{
  "n_layer": 8,
  "d_model": 768,
  "n_head": 6,
  "n_kv_head": 1,
  "head_dim": 128,
  "d_mlp": 2048,
  "vocab_size": 32000,
  "activation": "swiglu",
  "norm": "rmsnorm",
  "norm_place": "pre",
  "norm_eps": 1e-06,
  "positions": "rope",
  "rope_base": 10000.0,
  "rope_fraction": 1.0,
  "qk_norm": false,
  "attn_scale": 0.0884,
  "bias": "none",
  "tie_embeddings": false,
  "parallel_block": false,
  "init": "normal",
  "init_std_qkv": 0.0156,
  "init_std_o": 0.0,
  "init_std_up": 0.0156,
  "init_std_down": 0.0,
  "optimizer": "muon_variant",
  "lr": 0.00784,
  "lr_mult_o": 3.0,
  "lr_mult_down": 0.7,
  "lr_head": 0.00415,
  "grad_clip": 1.0,
  "warmup_steps": 200,
  "schedule": "wsd",
  "decay_fraction": 0.692,
  "decay_shape": "sqrt",
  "final_lr_fraction": 0.1,
  "batch_tokens": 131072,
  "seq_len": 1024,
  "doc_mask": true,
  "train_tokens": 1066000000,
  "steps": 8133,
  "dataset": "wikipedia_en"
}
MLP neurons of a small language model. Each row is named by its layer, matrix (down: output weights) and neuron, and shows model dimensions 384-639. Each number is 500 + 50 x the weight over its row's rms, rounded and kept within 0 to 999. Numbers have three digits each. A neuron's up and down rows have the sign that makes its largest values positive.
After each neuron's rows, "raises" lists the tokens whose logits its output raises most directly, leaving later layers aside.

L2.down1929:580544480549495544491469511633469528402589487563461532484536547514488398581491593496534435501544419421472490422547474494465470572550579400433498443473491470536507502492481517476496528461469465483426525547457566486487451453548447463516467455491516516457411484505519487486451432449456602552387579441506440565446563616489554406569572625507537515520552467559492535454483514373492463520461389580551518476525534428528549471497426520464538475452506534526573463630558567413575504517464489486509455485546457558435411518494519465525543529579474438456596496535543511522539526505595512480548484511472471526485535561520607529439483482502561496525524467489481516474495454513461415447451538435503445466587458491491417540508528493592379517537470449511536528525472541486520403383441496
raises: "dom", "ship", "ers", "back", "ans"

L2.down1028:475570466531562567494485484537476400538501523509376452517526632484447533437471459521603441463452495429467571419503503486579537514516500471480575564471511599456529396452547516526593463508523476540452527427487499552520558456505467556483506495565525524413465550533501466478429523506558557521498457500464557532403468463487461499483455557528454437494399435484421481650409453525440575426499480578515514457597534524533566496523489513588524490472471499524471658382559568502531521468508479529499561472478478449440474443624500548499496496431524541489520515472519456515623486463376546510525468464565515475431517486512466491421513530515470497587395499378443472490553516640510539446469544511504452484512540409498496405522451480466571538496544448513589479497496505549466502489527481
raises: " was", " were", " would", " is", " had"

L2.down703:510441464494403503460420578583552463503454537547490377568478549446530416453486506524489551515539403609545539445519494477471510470478540540519522463533483538463504516522505407582511540467568487600525460538501569571460501533475494616482422505604486407483493487436524454532469487468403528480471610562582455398580477465408440472508509519469482486519416559573507525513361511424514461497401543474554564543543492500491481501549577468499465494520565518461479542447557392494435584548446641496533427507401562457485432550549565549529503552525471485520527468503483518575504503460518498458479487469492481443430449593505437521566416395574606476446483508525401499503485489575470450494514470503555523545557484497427434585451546530477567376465434538539541541515515513485428565499527550
raises: "ful", "ify", "iva", "fully", "ified"

L2.down206:427444477569490511532586590463531453519524514480464513514569574490515538492455352516462529466507574508438521461513479522495497536510498478520494425404489444441527412473528489480530456486520446533525517498429422515495480482518490500494521571493504507566434451519517427486523504465568560527498427505460476594502433479559547460410509556463470589626418583518570444440511478557534558544543588440483527455520550471550477550523497527384424416448491553489445456504450575597431477478481476479484440592479567513460508458459461541461540386426493470567505525473449470533469377510402452480492459575480467506470558436563441469534490466487564519478515455590469608482590571553405450500436465516573462559508491559462541566528417470553538495500482457525504454504422387443563439560558612
raises: "==", "====", "where", "===", "Some"

L2.down517:451476518557523438515512448514489560559519613495549500493485569462534488447482407473513500427463487415571475475523562507516543510407433597462530555548527460476478483397500401473469415497505534474568427485548455568518449512523506488527493426512540422492474489454453433498533567490391488487487547426569589553452492475634456520460458537428527543581506548518486548484468624464539490477602556478498452516458458505515525419531457508412571473486528490465542483579431535489530463517501590411505516489486524447474455568413498472524432516486457450574459491526553514449596440522512525476436457460460473537485435578497534526498465534460495568498522532516508399541492508484505558511494577551451531633471451576464414526468457482538536579507528423466648478520395549506531451517527455
raises: "\n", "—", "|", " (", ","

L2.down38:538426499433518499487643543542483460516576508508548513438519496491460480524517534490535507509445416549466504570502561530397560510536499468480525527450489506498431506444441507450533480462541572516486412475539501499548505490569475537484520508550529590517507509595502461564542573440501518495560492505523514495500567514471478469545527536500648422455487376536543517468533509513482511452546512466455471485429439470503519504496395441464539496471483461482478529448531484574472523462487476489447449499540536504504440483491490568544479510501502475550535610437456513498521445492646483547482489421457464506446533473452495599568519522536500469569523554479478473469560550568446502505493476440453416551554536487522560492580496562536554417519491529510565527605476497512534464514450540
raises: "He", "In", "==", "===", "\n"

L2.down1543:589453503532529559492505498554489500520490537502516569565514490541419546459479485531530548420513442487599484459468419528498436414515469513534455471527487632542480569518554434466447469498418490464516456474513495435522501429613462635573529526540499463535465578513541581573502453504541537469572517550504490425466562554642471579521525530455473469479635477434516516504446517507509534546546449489495512578444493590445500456549542383488474443481526404456487555444497544461535535521569529481483593540514385516545437544599488455560408613499479464494527462490541457448535517558472489541375522537498576531440469510454449433500407492388474431509442404429505466540442539558548543532437444531529562428383544464538438486490535484549575669591584471556419565499560479577435528483421551
raises: "|", "-", "|---|---|---|", "2007", "—"

L2.down277:446504466562517478493499508503460488466485464395436492447472505450460409473538516388494483514523418481479498475531503523463544553494558496521524493461570512434549483410546509448443475585495524450532451492546470527477478515469557506502506520539493536492537551458498485423436430546554445504568536489511497509469474446450551519545483537491527542512460475544486565500551522476571479458382501471556427420456474512556451541479460503447534531461517440413536444472619545530444395532579475500419493508528398562535434583526592589558485428513473455481456517480498548490431498553535485507458440528477467555512451488461516471420468570508506468427506525497453550487440560575504498512424489450459530540558394480483529476514502493505544531567535457448567530485501508522515499427579559
raises: "Career", "Personal", " Awards", "B", "International"